{
  "parallel_block": false,
  "init_std_up": 0.0604,
  "learning_rate": 0.0123,
  "train_tokens": 363800000,
  "max_steps": 11103
}
MLP neurons of a small language model. Each row is named by its layer, matrix (gate and up: input weights) and neuron, and shows model dimensions 0-191. Each number is 128 + 24 x the weight over its row's rms, rounded and kept within 0 to 255. Numbers have three digits each. A neuron's up and down rows have the sign that makes its largest values positive.
After each neuron's rows, "fires after" lists the tokens most often just before its 100 highest values on Wikipedia text that the model never trained on. A number after a token or word is its count.

L10.gate106:091090119150127076111092124119139144155133128138175096131148084155137171154181177079105084165110114120097136157132105140111120149108149100123118139132179160149151152134121146115134140095082144147138140150117119158134130162151126106184123125163139185139100104107103105081095140119164145129102159087107141109107085122101124142120104125133172132150130123146134143111126126097128093124150092115123163137126127142130102165128125119142086132130135151113115119120142111131186084136157156155129098141108134162134103138087169113137107115115099142155152111115114117103077118145133111133
L10.up106:148108167137122105116103141128121144138158126109126145098110188141123117112130124176118121175135087107140167107131141108138202092116122155172141124144115110092109094159127144111138155103104154144124088141098155161113118144133120155143127157132113188103154100095130106136158142148099128104121132143139150138129120111130093178120165123156098130137089136113150095165113127135127151137116139122134182126122173115105059141111132124144170115091114108136143112132144130098123111115143112140119109086110140113095175118150092167157118150125109161108135141148150077118087116140123186116
fires after: " " 34, " $" 8, " from" 6, "8" 4

L4.gate69:129155110107137118115132127166127092096124150155131146182122127115132150123166139142154134110130090119174101097088118124120121139131125134127109131159142106141192095160118092151121147141086082141113134130094161127108117079131100113108134168110093128139067131114127148115125151144196204123122138141134149131131134134108116106112107098137141096111106161116116151121137111117125127096141162125109136150104119118066162142111102157114121113106140116166110133140117117171154103123155118129148128143161091125093172092111151088118109123141120136106137167160158145102154081153146105084
L4.up69:111131104140175121087136111156111100127115150115120105159164147122140162089125180116139140135158160147137079101141145096110124126159150095098125143123135153123131114133136128109134123077137115163124087142114132112115135101152173149127149099149138146096124163133148084105146101156170134137125140143152104111116132152126092149091116124147081110144096120129108112145132161112063109131112133110099159131109121131150151124130151126126127125169122140104103166196116097189152098156119165127157141082168088130147141087095146186128127123153116108101151121111111124173102115110108147126
fires after: " was" 30, " as" 23, " M" 5, " were" 5, "B" 4

L5.gate359:132140114114122115136104147134117104133086127085149091151062108153177130106140166089127111115135116155121141139111121142116173122161137115142114133139173114121134130137172131097148136117099134059142138114128134151115138139106107134143104123142118075172086105150159118121114094161123147139140089125082126087157130117143090122146160102179136103140094116146119118053123155095120122133116152104165150118132113134165113156100097157171128142090115164155116121104136102138125151156127158108140145135172117137161119154088099144150155094126170130171133108103138137131097122151125147133
L5.up359:100152165117129131144146153144092160105133159097126113136108119142142092128074121123141107125110104132127137132114132108111150102156130139114107122089179141135081122094106121140157135169142127132143137139193141163119092140108118126107171109134111112146115114150154121114087128181152114106109139156102143128149128086119110152121129112127125137182105098172160144079124127136123160124162113099131123120089124080159128139145114153164173092150088120170078115101171122130058129158125108118148131132118096149121162129167107120157141111093107149129075106135111151110112123144146102147
fires after: " C" 27, " P" 9, ":" 7, " T" 6, " code" 5

L5.gate338:138130131144127141146129123102143116124107142117153124191147155150125135153134146136113121097155120061165143143130102097119120116137104155175110099116132132145136081126103113158100132085165126114124151121166121153094113130121144151129128139104081106099109126112114168141101112141147050168111170117134112140113112122082124109138126109093144133093119138140155110114151132097106130107137117106140106128103129113135145148200135098149138157133130111132131152092144089126157113161118113148152095131067121170161138127126130125150114119172115154151077128175107129188117112171172146133
L5.up338:121191097129115117161154111113131094136135159104150111127153138116129111127088142102110101128081120166113156109134116120138102140106117113151140164152162125104079135108116149161148114114116106130148146132126147104137111114112122105127137097128119160149096138144096154122068109142136157072123112146132128108148133145144158136103146106119143191139134138127171123138098114168165134124159106149101143118104095131082122104136188103147167147095143105150140075131107121107109104163132113139123173103120121118119108121113125132135122136148107143160052129198125154139165152157121098088
fires after: " E" 36, " I" 13, "E" 10, " he" 7, " C" 4

L8.gate223:148103106118187151124108142104116157147163119120115089107126175157136130134172144126142147197194174176145123168117130112123117137139120137141071132128110140082148132140151132102152135153156103117138114142155155122141127122154128125159142138144162135097160134127099138129191080113153140130090140124110123133101100161145169136115100146109138114123116157150104163126089145118118150118159141115128101128118126156072161137182129104147117116119131135147143147168107157096142131124103160160120126124169104131156123122173164125109128138125097090125166134117118111156127155101081100125
L8.up223:118138134128115157144172113123110166143119153146107100140087179152115137186139116162090137171139132180144157136123126094131115130178120111149107116140123100087085118127110135149166082125122092130152098118157157150157114153090152122122099091140107125140160089093171124156097115135155146111125135124140136123199141126123146100143156087127089141148123128102113141112134129107171145131141141110171144162139109114100117127107109111149122108128112161156166149078110155092110132115109148157140110107133127136139097153111065124145135111081124127171118164135133094090114150139124114123
fires after: "0" 12, "198" 11, "199" 11, "201" 11, "193" 6, "202" 6

L5.gate384:152113135128125124105122136134118164126132171159135119161129136139129108098134153102142114119087148152143094153115138101110089139124132102107097152146158106140093158103147091185133157094134104154130120140123117116089100141108074115161123139115102097125095119125104130143137115142130144139159077120162125094164145180143111114107149142124143162120093165166139118116126118095188124173147113102106135122148103137138136118139134101174093143139132147140140082102143125156125120165124159151175098107122118107131123138079156138112153130128041145145124128164094136132106073142162134097
L5.up384:123172121132139105151095145136110148085131147127122135116167104120081082105110143113105139132094127141169111136146138127117149113118115093155112128169153139091109148130140102131110126122126133153093126145117147131118112116121115109143138154180145175092113140098093160136133127144144112159155143136164122113172078137154116081111115162109097112127150149124099089179069150136129150119144105130124116145155159123146108121129126091125177131146135139077109172140109173089123121149117125119141047079130146132141109169166139127149143143146107126147123143127166127114143097135189154100
fires after: "A" 24, "E" 13, " ar" 9, "-A" 6, " |" 4, "." 4

L5.gate344:121136134134135137178131126130093123141110135168096126158131089104102131121109144134136163136139141125147171129104093111124148155145086141155109106100095118138136155156132087120105149144108119109115137125142167125127119104138101120164122152086122114184121175116133130110107131143163179172111083133140144114111126114105118150143157141152162109138171161121095130164096174132124104141120153135144158149132117103164066148120110167140087147122155096114110072096169159126134156119128130097082139123099131123098111112131116073129184127116100097152109114157119081089100138136141151134
L5.up344:166148106143107127137126125139122127125102145144132118131105090104136092090119117116143153108151115156152161096111071138149176108126153141120163101122116114111088132165120116165131121125118147102178114112121133160100125138139093145157119085148104107144121189109176140136121180129155171092142126170147138147137111106121155163091163102132156149112165172112135133187124115091115119122118113105100154129077109112158084167127100101103109087146133126130114152099116131106155115106122118146123097160133118136129107146136145100131115171111169111106164150111092167098118113119093135105
fires after: "\n" 31, " " 8, "." 8, ")\n" 7, "-" 7, ":" 5

L5.gate13:123143156139132123150113109133085113102108156141155123096122141133167079125133134101132102143141159131101150117137103137141115144137077091165126141104142105124133160169135125189145157101130135118140103088110138142136148122112109131101161191127109071112098119121164143118087103124162103137129142158144140132138133140136085159075185090124111144114093128151107093190101176134109100097110080140086124169109124136145144149136135142125101111109117135097117167134134122165150106143144118106140093147156121140098100098092093106096160124130141150123104154150135136157160120152141116133
L5.up13:075174130095133133153124168157125182119126100135165141183185155162102102146125148103136142114123146113110123140121139132129131123122108146129124156134147121117157129162156130144108113107134138112133114106120105113114154125104103117136109131129134117109103141110157091131071170141090112105153163132138121133115126163131145111109096130112125109187103081129170118077136105090166128128114083141089126164151186144156108098109159120132125103131158120173126134128116110075132136137078130155109167158147144131141125129136130103152145151077125140134127137110164128089127110150136080075
fires after: "E" 11, " al" 11, "A" 10, " I" 7, " Im" 6, " Ex" 6

L5.gate83:141155114138134163090177118125138129142167141153113138128088114100092167102082181133113154155129142149152090132147088088149128135176159141112147082060181151125106153126116083132082135159121094147106155125125116139154132115115149113134088108129094096138107109108165129106173087093143143110117148098112102096094146168150123118127116150134164134158134118140157101140103139130132123129097131136137118113126160094133131129131150133129112144114126157140102142140155140111110145070167129120177118096128134095148122107134120105149128094139140134152157097161097087134142118123163094127
L5.up83:139088119129160145123095128124103145148125163119120125115111139082143138115129112135078178102160145137143116110152141114151131151125141125127150126188153134149102153135092147086130122130117182148131128168111110110108126126160135111128114145112097165108136071120131142121077097086122129190150147175130126156169181168148161160098160133097141122121109125111150102134114149105125145126138197126129132130103132110129145092124122155130115123126135115112118145112104146170164126126142127098163146128113116133114088137115111122099119137146131126074105168092122117129088137173073182160
fires after: " the" 14, ":" 9, "/" 9, "^{" 7, " The" 6, " a" 5

L6.gate319:130155120105149112106098102146131107150129109139097072122165146115147158121125128117102145123110100128141124120089145126142102138147127103170092165102131133163110139109133129160118165126125161121153145125092171163112075088095096099139133112123118102159080131152121082097159184135125132092114108143129159128128150123126105124138148129135158136126109097177103113129147130076149137142150123116145128131119110144112151148140145138121083156141132114145101111123142174176121109111145068163141105171103082091092125087152149119127144101106140133111095108107153149158154114117188125166
L6.up319:183088093119124109120120144125101137128120135102112104148180090142124112069126148130138117143078088137137147089093131179136136103137138154154130117089119106088139175124119131084146120178140140132098131110130126140120090144152133123089145112134147094133118190164159146084167145158103157136112135153109127120127114094148127111137140115094143120128142085120119141123161114144117117160120182091150132132107155126183146146147110092160123173098097096104129135122150105134117187144162092135147153131136142132095128121110157116089145107129139124107115159172156115118109149127126123104
fires after: " D" 20, " B" 12, " L" 7, " P" 6, "B" 5, " T" 5

L8.gate352:120145105161111113135136130113140144141127140093146103137130128116150083147101139132116127121127123095110119126151126142132138122115122115137124160126154137093186114124140098130116148126156130147195128099150134136134098138182110122129149131168082134182157171098155087203143150142113148158122141124161165120097142109109066099105168157169123154121110136154126108150107130139150130128144130102075156079142165103093093142139104105119108128105123121095142163118145185161109153107177140112120107106172128128143118091172113122105132138105100146148105103127142102118136113111103138150
L8.up352:131126112158080162129131157150105140134141128118117187120090104129136101118141142114123138124103156170132126159101155151115093137128158157125103082126120128146149116093113107117125169118098088105123155141175089129172154130080125138104158117130118162127163149123114103132128127153101154105151147101145112173113109085127060121119143111112134114131096175125125148131153117123134108120129107120135182102151139170141127110091125122104095097156180137104141143169101148119141132121125081127131134102127104142109098135095133166118050176112123088148141125105118144109135159099131158133
fires after: " |" 21, " " 15, ":" 9, "." 9, "00" 7, "2" 5

L5.gate132:113127117122093096128153125137114121114098145130122127130146112110132136121128077125101134103112180114086136117153067118087125134131118160143157143114147146140132130140133086104052099125157119159117143105099165141132118126167082102127117085115099101121140158117111109135148110103141150147114097134092129150081174143132144172145139126128145111184124134151146131167099108113114099146094095117117126154114164109119119130132135157076083123111111130134141137136152118148118176153126113139132182079140171142152106123158167146170131120132116086116140125129141155164102106115184138163
L5.up132:159095094122133128126145081134126108073150107150143085167125127096083137114141098147110115102114056154162147150138136131106100167157131121117103132124116122133114146112138138166058116104159148115094132117150106145141134135153112091135153118123171121154138121143156135117127172112114158128090127095122135094121141123106122094162182183137086175170130133136125143142086110118149125103135133128148117136152121092120136119161133157135119118171112147135155174120120127140145109138138103129086101143142139168102140122168150137157153090140147111127098112116103131200152108142130111116
fires after: " H" 17, " K" 12, " G" 10, " W" 9, "I" 8, " I" 7

L3.gate40:170132125154126088144170092119126110108109125150099126169129103122098126092101148152116145099112078096138101163098152115133110113156186114133136111114101165105120140106107169156129144110134128168182108144128155075144105156138114101118156104117087115150084097148115125090151089166138136116122133153143154142111145130142114118126122111123112142131098102145145159156165110134120160130100169138153128143095104143144146173084197144165117130156156130117116123115121101112138117088122159092132070113115146147110131127113087122138150113138121134134152128118129118128162183148153145088
L3.up40:112130147139118154120129096140121151090118143136124115138109111146117151091114217132120119076124124136113139138145074124168153135105140126119127118087125179127098183101152120137075139131102153132132129124160153144154110122103148131105091138126126163133106122128132175132132117162176073166121122102128138115134138154127113175109092117135116104124125151117092155136139093127077080099136176144131092105148119111096137153121180116124089125162149121117111109117120149112174130143146122112099147115157113159132125130159132127095175122116082122133122148139065130142164152144161127122
fires after: " |" 46, " " 17, "-" 5, ";" 4, " the" 4

L3.gate53:130147154146144166124138129179148145121150169134140140161131122144102079114142123183136168143130097115117139095162097125127076128137131118094099137142099113116117128153146120184130146160100156086101144110141128137115142117128127111122094141131122132116106164126152125141127123190126090139062108114170164146081095126178132137127127120099131152115161156134126141116103111113098081113173133137140145119151139132128128145125106170131132135117126117105134079085089100140103116128127115183103130158110136104103114138092092135091133110107089108141145150148114130195109117134100178120
L3.up53:156145109181117151131127139140088139113157170159140108133130153147080136127116132136147146147131143153132136150128119101107133146091112125103130124152088134110113118169117124111129149088127121104167166071130131180086117166133121160164108123140123124153155110150105118117143098151073126112117093098083171069074169110115103120152140109088127158136141126158128141102115100127124159140118162139115137124131144091142118117144082117137161116134108113144118144136180120142110113081105115157124168134136101107107122115126138105180125110124148132143155195135114172163152138110084130115
fires after: "==" 21, "″E" 8, "″W" 7, ".\n\n" 7, "==\n" 6, "===" 6

L4.gate298:132110084100141130118159110150108148116123126115126135109097119113151139149160131122146131114129130099136130126144123091136113164129128111136170142143137168142108124124131129110167143089150124128133171177090109082146175128103120173122168126124104111113094134096082108141110092151154110149129138101134192138063158117111141136094166105144126118154152085136171140132125106109135159108078105160126142108119120190157137122136115084126102130111103160127095097127162065110098146118145157169136117146141117150158124136144143111146136149131108156135098087128122135138091084100171136113
L4.up298:143137108154133159149150120142109104127129145089087154109123141140121113112151118105109120150155150141118133126065116088111112103100100142152096110126144091142100103112146151118115154129114118109131175093093106179102139117131122130135171137175127101185099122108116119147128132160107151099114111081124109162143175090152112134167161121118122150097111120149078180096155096126148119111147137111107152138134176103132147131135126111095090148096146149146165112121104145106102149120157085159147094128119062102134117169114127127102141131174135149162119129151130150149107138157139096102
fires after: " le" 20, " l" 18, " c" 10, " L" 7, "ic" 5, " H" 4

L8.gate488:141157136144116105105172129181151131102158145158150060146144114135139133113116107145123133174120166115101117135145115146088132128130137175181139098141132143156138143153139120116146103116151109156118118136091124135101121135112132122106115087163112106132103072088111116108099108091100134162121107062119143151111168154075162149157138149133133140143094108156136117159189115151093161137135126131140160087164118078150114126132105119135108116099153097126081150137132117120104138126136127132088120187150127115108135070142136111145135135103118149152119133167156122113132112099116124111
L8.up488:144080078127121088136124136135135123118105118133128131146157138112104145156109121149159142168122104126093095146128133127083110167108125140113116136118173117111162139110139114170142153103131173119080127095110130164135092076057106120081128143142103091142087104102100151133117121084120123126159153148113097123102141127112126130127153136116112111116126151092112111127132126085113149130131135144158186087150195114105184105141061176121101103112113118156131116074110129147156118137104115100125118115118114127136137126110147115128139146132144133147079142160114107118086119125136117098
fires after: " H" 26, " K" 19, "D" 8, " J" 7, " D" 6, " C" 5

L6.gate307:149165155148123154148144116120128120105125129103158131173117160104165149101138136116117139160109145115110098142128127077101135115139079130118139110162178147150097080187147142143112096134153114125125130132105120161145158107150096107124111123125108140132145139155131148129155120130130103169120142166207154113103108109123142123086126090099155118094119141112123103170099116154109133138096089100143146128141109091129130091123139152097162132123100133119091135104126174123144070083152138164112172126157115142089087114185080123124140156128118103153102123163147116137123137142127123114
L6.up307:108117092082142116113160121103093104111124080149164170130140147140140079133121144134126113136100117123134157135100109108124108091159111128121165096145138098131154161102107171132175144136114170142151132126136124139142080113133103158164134126093130114187113075095143128099150104087111126133125143149111114137148086132158083120122100055141130115128155171151147131169122115107106155129122153165114160161090131147086102156149154142116167113135170168104139140091131124125137123122127121121131144090100113111099140130157159112174107117105121158144137138113126159080149139121128116127
fires after: ")" 15, "s" 10, "M" 9, " S" 8, "-s" 7, "S" 4

L4.gate436:116186125139098133192152132142148096113129110114130112158068121173170082143130107107155191101136120156114107141116119147133134092177104080115091060159167153101078132141117081104125151090156118078116112150118131149143144124146145114110148149105159106121121171148091118137142152103129099124119147100103100142103129119109100155123123125146105116145143109141105197129135149137150145094117157162127150114151153151141124130110128141108142134098139150115135085157122163146143139126135126130089139150106142133163124109100119133116116113133090146126125137141113149106145115081126149147
L4.up436:127156107129183101072124123182099120104078132073116156152128127155112142084116096126115145123142149120145115153144138141120163083120156103098135173140164116094116154141116109149065132116087095145128128144125126176106121181157134186111118135151156170121116142117153135120154116164182147107112124126118092131100128135100089148121097100132168131124164123171141140141144097157141107104149123108121124148155118182098141132079133140130142123119102073146091116126117150127106104121132132118152083131151144102149120141111141118108104133152132140155107129131104142131101112105136130098
fires after: " was" 29, " were" 8, " be" 7, " laun" 6

L4.gate425:211112119108149129136128113146126128143170158168127121166155106125143107175155135126156132163149134093129136092099090126136122161140096140080126102107145134138092123119144151145131094094101083126105099117110097155124111161119155135141140109120095123083125137108141099121099132141145078154128117154129104132092127131130147142097128157110131177103131159108126108172164137182134083162134136147129137122172191155090105114117160134141097112116095123132117134121142143092150117141103124124121079118126134140090099136114113186175135085117087144146130132137149116137128097127123136159
L4.up425:144054093099096134131125113114096074119155117152135145137117140160118107152100122117147152122178117142127164066133087130164114159106102144080154108084151094097116102095143138127164128125145130130197145097117145167113101131114119165161139147161100158164154162096108125171119117143138144119116122112144129124141171078171110131105165139101110140087136136177093131106135100095136113137168171133137151139094133126117146117116121141146114137111118095109110079147152115117136103135143144135114102119136127144152118145127147128129116130136129133114177123121115087161096153143111138141
fires after: " re" 41, " bel" 5, " de" 5, " \"" 5, " d" 5

L8.gate70:115140128101112141104175148081125120155107113111119120142131058119111148118158161151187056150165126121150097119089099114126134110138136138126115156120142114166120162153145135087138209091080126143121164151136109136122111133091071171142131136112111172167138115135165130143120122127118160104146188102151115079149150117139135098131115106132141114156115095114072128155135122105113139114160131173137147129122135132131140167120155124097147150161146143154097124116105131131145104149095121120141102128126130148169124103130133115094131114136120148138129108127147137108152145119130075149
L8.up70:124172103158182123184101139109146120105146147104129155167149148128075135143142137117135121120115079097138085111126130136157124117124182099118128145134102117111161153100132096143093111150106131136113165118123102139172123133131137096136139133114161167089157138134150147153140142113082143122150165134120132146110135128088103096082113074130150120139131116167123140107159114165109101094113144128156130133149060147125111141170155116117119098097117110182126151116153121114161105156133144101143118144100156115109134089124082152113090125100123135149135157170126152136157156090105115156
fires after: " L" 22, " l" 21, " |" 8, "|" 7, " ex" 6, " B" 4

L4.gate466:092182154092132076118166127141115081131122127178087165171129125117112140123130139089131138100134152149109113174066167146121179083123142089132117121119125157124071170161134121162108131098102062117129117157110149138108143133142134104132130170152143150160163126102103135117135104104115149128134135153127135189163095142089142126135131122128135135121121123155122121134143128135115147146166123082141120118146115135130147164126112136144157116126097145160073107127159156115107105116109094154139099146077146103122103102120102120129143135138127126146157116135109112135172094159092128135
L4.up466:150151154094176113093115124134119107127138110138130080154145130104161093186123131116131119128071117103144146133129130122081127142194088150149123103108143096100131137148110109145141175116093089151081136188110139135152144123142128119149121106128142102087146127106140169166141106134132132152163142158161122144106116128138119153140124098119105094138116120145170136125130178121098094119173144096146162171124100123112091142116124107120110194126131115132132106157094106131131115120103097143158138145128118152156133108157128125119118089111150107098165095125131109123150107197112122103
fires after: "\n" 73, ";\n" 8, " was" 7, ")\n" 6

L5.gate172:188091122108131165119117115130147103121117140126137096139108165157111112130148108108128103124093089171172096161117111116175101154178122141140106133162124110124189119097129129112104121150091099092121131156074171151126077125126112122136157118159140155126109112108153154175116152105141147098093157119142136126123129137173113130120132082176140150152078154134116110173106121153163111138100165145151156146122103158134084080120116147125144121133111134133138098129134167148110095134124136129140110151124135103141110174129117123115134128129145118098117140163148184130158122114089106097
L5.up172:128133124085122114089124152162102164145113142125132121106135163141114114096164126112108117147109137165134088165090091116162128148146116137132125119109122133097146135162146120134066093126093146159159139139125166126135126085139135104121148147140142159124069101130139149131157153122130096111115168122119116129118158091144124107098147084113119119129149149108093123161112118121180182102087164098136154152127102165087097086128124164138158094137150095134111125135180179116093151125161153100161124156123148123084105120129166109147118132132157138144140124065140125114164147111137122133
fires after: " s" 17, "s" 8, " Apps" 7, " Total" 7, " sp" 6, "S" 5

L4.gate406:142113175123101125131149163146133177194139127189127143130155110117126113095137119101139146137130113119110117100141129110115148101162122136135069086149130148125110094120111097118118127136130128184111157121117134126153124145152170095128135150118109124089154119128130097097169148148125168126144146143092102129141125180123154168150122161103134141128131126125134116122128147149116139114116158126110115147139093169136121120067145110131089144137107105095140120163147126102127170138143119172085062094068080123148129144170117149124126126138116119186099141146144074107108140154103139126
L4.up406:131129133110097097073137132137136146119153140141150134070137122120089079150154123130167101149139132149124117121117119103150112073153137121134112146152156129088122097119145123124137124131146124135138117151104134156145130171130113106129116156129117110142126108130126118123178137182078103166147173176129104132137153165120127152117114120131105153148145134131142127114155119139158119174115154117111170132071076156112115137154107122144108094157131106135115090124065096112119116143107152153101148114152079125176147115165071187143092148126122116132118130109148120120101167168082120151
fires after: " the" 45, " The" 9, " " 9, "196" 6, "201" 4, "198" 4

L6.gate89:147170147107098128123162146131178119113159080163122123158119125126137145142157105155083187118126175164126146111116144125101138125104064116142093122120137157148141121103156094112145121116118124124145149171108136138132164147147154127136158161143107138153145090106107127079105123078136158124130121143154122143110115151137142102125107150134136146089179108134124169142127107147131109122117101152105177116123118118135104092154147110111089165105156131155098098104165109169128142142122132141126087127122145105175084096126129118094116085123138126142159122089104134070111080114133142096
L6.up89:120143095134105093128102127138110104141118161178115137126114137150152108161105132176101136108109145150150159131117147150091109082074135094095138167162131123075151132121157093121100121125145126158117127117124116162143079144150141170136160153111161154144130110142160151173128126158148168119118149124162087132124132146111089142119088116118095187050120119117128124132117111097104108157142123123130171143132129098118158157134127151129107139100144121130122115089141125144103147175125106136154138129092126115139148150175145130112152157177135088132132105093128117108112085137110127171
fires after: " was" 56, " is" 10, " were" 5

L4.gate294:166119123109108130164152146111088131138138160131107121146147144106105119118162131119150112093128157152146109127100109122093114110122121131106127128153134102157164180107100126138132148167099142142106123152103151144153167096129118123136122177125077129130175132074128134108070115120175134106155115124129147148136119121103111111118209168145087117106135150136137076120128148159157097167128123128142167135132146134110110116091142181118139120095117116087131120146131125104132090131152148112111151064127148135129143092134141099110169110171084118103130152160092116118140105123113171099
L4.up294:146120158091114110180140153128107143166146137131106139172170140113133143131153132084138138179104111156154126120122088151128162141134144161139159141171121102150092148193121089131126128139081173121126105142110142159145144124123150126160132177142080167146093123124084148084114124115132148106084162129113142133157130105120113118129161150114110111154141133135117160148134122110140148143106141110126129141070092128117101097146140113120150122133071126079134102118116127120136123134112094175110087087144108110141145150131137116138128115106083135113137180174155119162076117125144115120
fires after: "." 31, " " 29, " $" 19, "$" 4

L4.gate60:121100103113138103149135139098148120089120172187133126145161105148147147124127116153126134123112078115102147157168112135132101078147092090115119170144100135088137146139076147114164124131140159098118091131165172129140125129119125125151150140102088123123141168130113156136148097133078135149145132165103160106161124132160159102127149108110114120163147084148091145150148111097113191104130101095137174156107145114140153122094150107121122135115115122142136102152157152108101099138108155172143133114082142102125131164140079138143113122120108146095084117092141095109115112123122146106
L4.up60:108114089133104120147142141142145105094095118126113094132120119110126164153127181178093140096126082138104145142144087118135141089129145113127125103122115133140120181168081069096125121073107113140117094118154151183076138118105111129182125106158104135164149183130130160135108157154114130147132146121144144099162123138168091135115133119094150113161102125111077121142132119096120169154109118140127109142082082119142122136112109149122146125127094094115118155102142138103146121101082146125146114150077107121128144123137140119157156139137109118146177156165141140135148148148114135119
fires after: "." 39, "|" 21, "-" 18, " |" 6, ")." 4

L6.gate11:139164100115137126125149107140133162140089158115152107082107084127153200125151100107089094068153096144146140163093122152147112147107158148125123123156105107119148122116105151134060127164118134141120121111063168144109092111105113081153152165110124157148089142128090137120105090148134159165122133126128107130159125156136139177096151091115110114145107114133149117155117112120086133153125127094152122127105121142137126147124131131142128145101136182167141132149114125128157166127111137122114128124153132110140175144141165128109099094126133153142098155105141090167088136110146131149
L6.up11:148090139146123141106140117181169175094108134150108124137134116108113128135157150125128104161087150122070173112126124149124162141136123096152106122105145104124172119131140142119132156072097134149168166164127126133104099091119134156169108119130085108128150108096103123086078113143150167114116167108089081105144153091113130142109114173112125097114098113141140124134085161147126127142116129101125146117124144092104141146152119149138080145072115126141090136107116163136125143126134118125125087163104135163129136133138152117122114142156156135168125157105098125105150142152182161155
fires after: " c" 29, " C" 12, " H" 10

L4.gate167:149111156167127135175165131136148157116105150152143088114121166136128137131140101142093111141117093142124154190166124142121151139154083122141101105121112103110134135104082090096144161119159140115162154129162151098113135128144109127176124120120112136152162158153101134169112097132153117129083141115104132125101138109167066125107160141132128150182121052127152113130118099097070112113117144124109130137118137108107120170134088112118138140117102141170152120087118124129151100122116111143082099115105096133141105118142132124150143119121162152115143148139132168110122105073123147169
L4.up167:121137155168095138106150103138127152114151141078136132161094173125143182117121163102155134118087107149140131150138189137095111154147074165150158119129131114094141119098134121130128118080105129109146144063129143180133079093149066157134142125111137176139141127130139153133154085106139125149123104165150098156123148140197107133125151112120076147170117119167127124106118118141120084144151138120141154132143127130125109106129115124093092106154116125157114107159133128121150102130118112166104130069105130172141141123108138126144138121144125120135145119114093124121116139147158115093
fires after: ".\n\n" 21, "==\n" 11, "\n\n" 10, "==\n\n" 6, " U" 6, ")\n\n" 5

L4.gate415:135141106119120111136115126094095095172109125137137155127121102128124090155167115115118093077103150151164175131112151164112099114138103134107099131122108147131156190166128126148213109110125101093123175145138140146104141159113127117141157127124118109081132160163121099111127112129182136087114153123123130136079131114105117130123075131111097135136145117129079112140107117134151174127148161130106158138121128108099171122156178145124143140148125157106154101150125115193093138151116140131087146085117112129154106099140132112148130110116129090096148118112134149156128096118120150116
L4.up415:118139148139108110105072121195128154076103159119153155149140103133152145101159106131143176110135108113161110142155168094150141128148191091153114152119170127153108152123120103147126117117114122072136128189137141143095129111106094108109143124125118145121127129149136174160139117118106123123140166118118080139144140138127147145098121131116157135122115121117147152164125138117101121130192171088095136103144131116100158135136112145146143093088137101096082095100115093127121101117130118127138109133093099098114184106147127135159098111139138109112126114123159110082132090149092106129
fires after: " was" 55, " were" 9, " is" 9, " part" 4, " are" 4

L5.gate63:128096131109120135127096135168108134209139130161151105125127103169092086116148150136126159174129117087118142112104152155106112095150137122166128122135125107106147089170118117105127140154083127138164125106109157138149171164109118119125121136107127126086075123164153131132147158128120124126112124122140127146103127095169141119125156102139083176152145110135170137192095090120095136093130091093091119135127110137129125112110142140162085141095123125124138161139170157159127154116144105125109137119122148113098138125070120159120115123116095093153078127152153115111110106152119160130
L5.up63:139143144174132105129136132109086146159143127185147115101179148148103105134106155135070152168160127126149083144143133110114089111124139108167113131151155111097107139148105137096114131125144093170127146144167139141162118154118152094151111167161117111174091148115120112138152102127114127171180140123160066086137136118109132096114140128150145122123163093153130093108094096114127140162161113109112130141154143126124081158146137158107125126122118149097145113137129110114114075132100138127141067139140154152125165138155146155108123141087152110130108078135130142138101155135142152151
fires after: " as" 26, "201" 13, "198" 7, " an" 7, "200" 5

L5.gate284:163128134152201079110100135116142117161143119141140120148124139130148149089136069134116160128121139097146109104154112134117091163116133094096143136127127104089104117143140101147163132186134152109141193126109147094132105106115156115121135125154104121129117128095146133104152104157125110100120144126131114135089151123177144120114104116137139107165120103123147077154141079142134156152134111087128151126115158110093132120135102132139120122097154166102105146183164157119100114114130155135143106079107139096067103107126103096154138083124104108140129089123157116110126121173136123167
L5.up284:141137117092082157132097105155186078124135111150084181155154107144133137125115097092099148142142123124140129147159138116107086136162155115108116142122138101102143122136151177150151131122103088119096167148117112099093125138139156167103144153148139086118101144161142141146156120122132189145116124142098116094125105138097093141126093102116138167132114133093161162121143083096119145147140100129129130140135148097083130133094112198162125121110133171129120095160135118138129109143103151135099120110151110104149083112133132170142169100132103117165139099149128148115118119131094121100
fires after: " was" 36, " is" 11, " are" 8, " were" 6, " becom" 5, " subsequ" 5

L3.gate105:137128139114116135165119144110137152104102136118139161110121111111108166126118101123106129121088137138150114125114120091143113147124142158179140092122147141103123099062129079158134114141099120154111085198139125087157149087129108148111118131192150114153126160130133139150159168133100153115176118139111140113104117130103124137116086131142171102147113189122130124091149119119124113136164102157138071135117158116132161132158096145143099105155157117126144130145100122127150123123156154104161095092141169109117129100122126168143125133120084106108107145094102109170093151160161132154
L3.up105:169121154139129134189116137102128136135148136167070131129132156111088110124098108130091171111095121145113145119095116135159133137138145130157107094076141147128123155106127095129125155120111113149152133170153124111180148109141152150120140126109111126116158158096160126143119145082135118095176098146136146146126137145126118107132137156176126157074104136168116118161111156124169130146131099145109170110130168140119144154127137112107138080172119074138126124162150157134133139158114114102068087139098144140130090136145140114099128125136066110124124095174107128100101129099122134159
fires after: " |" 40, "0" 25, " " 18, ";" 16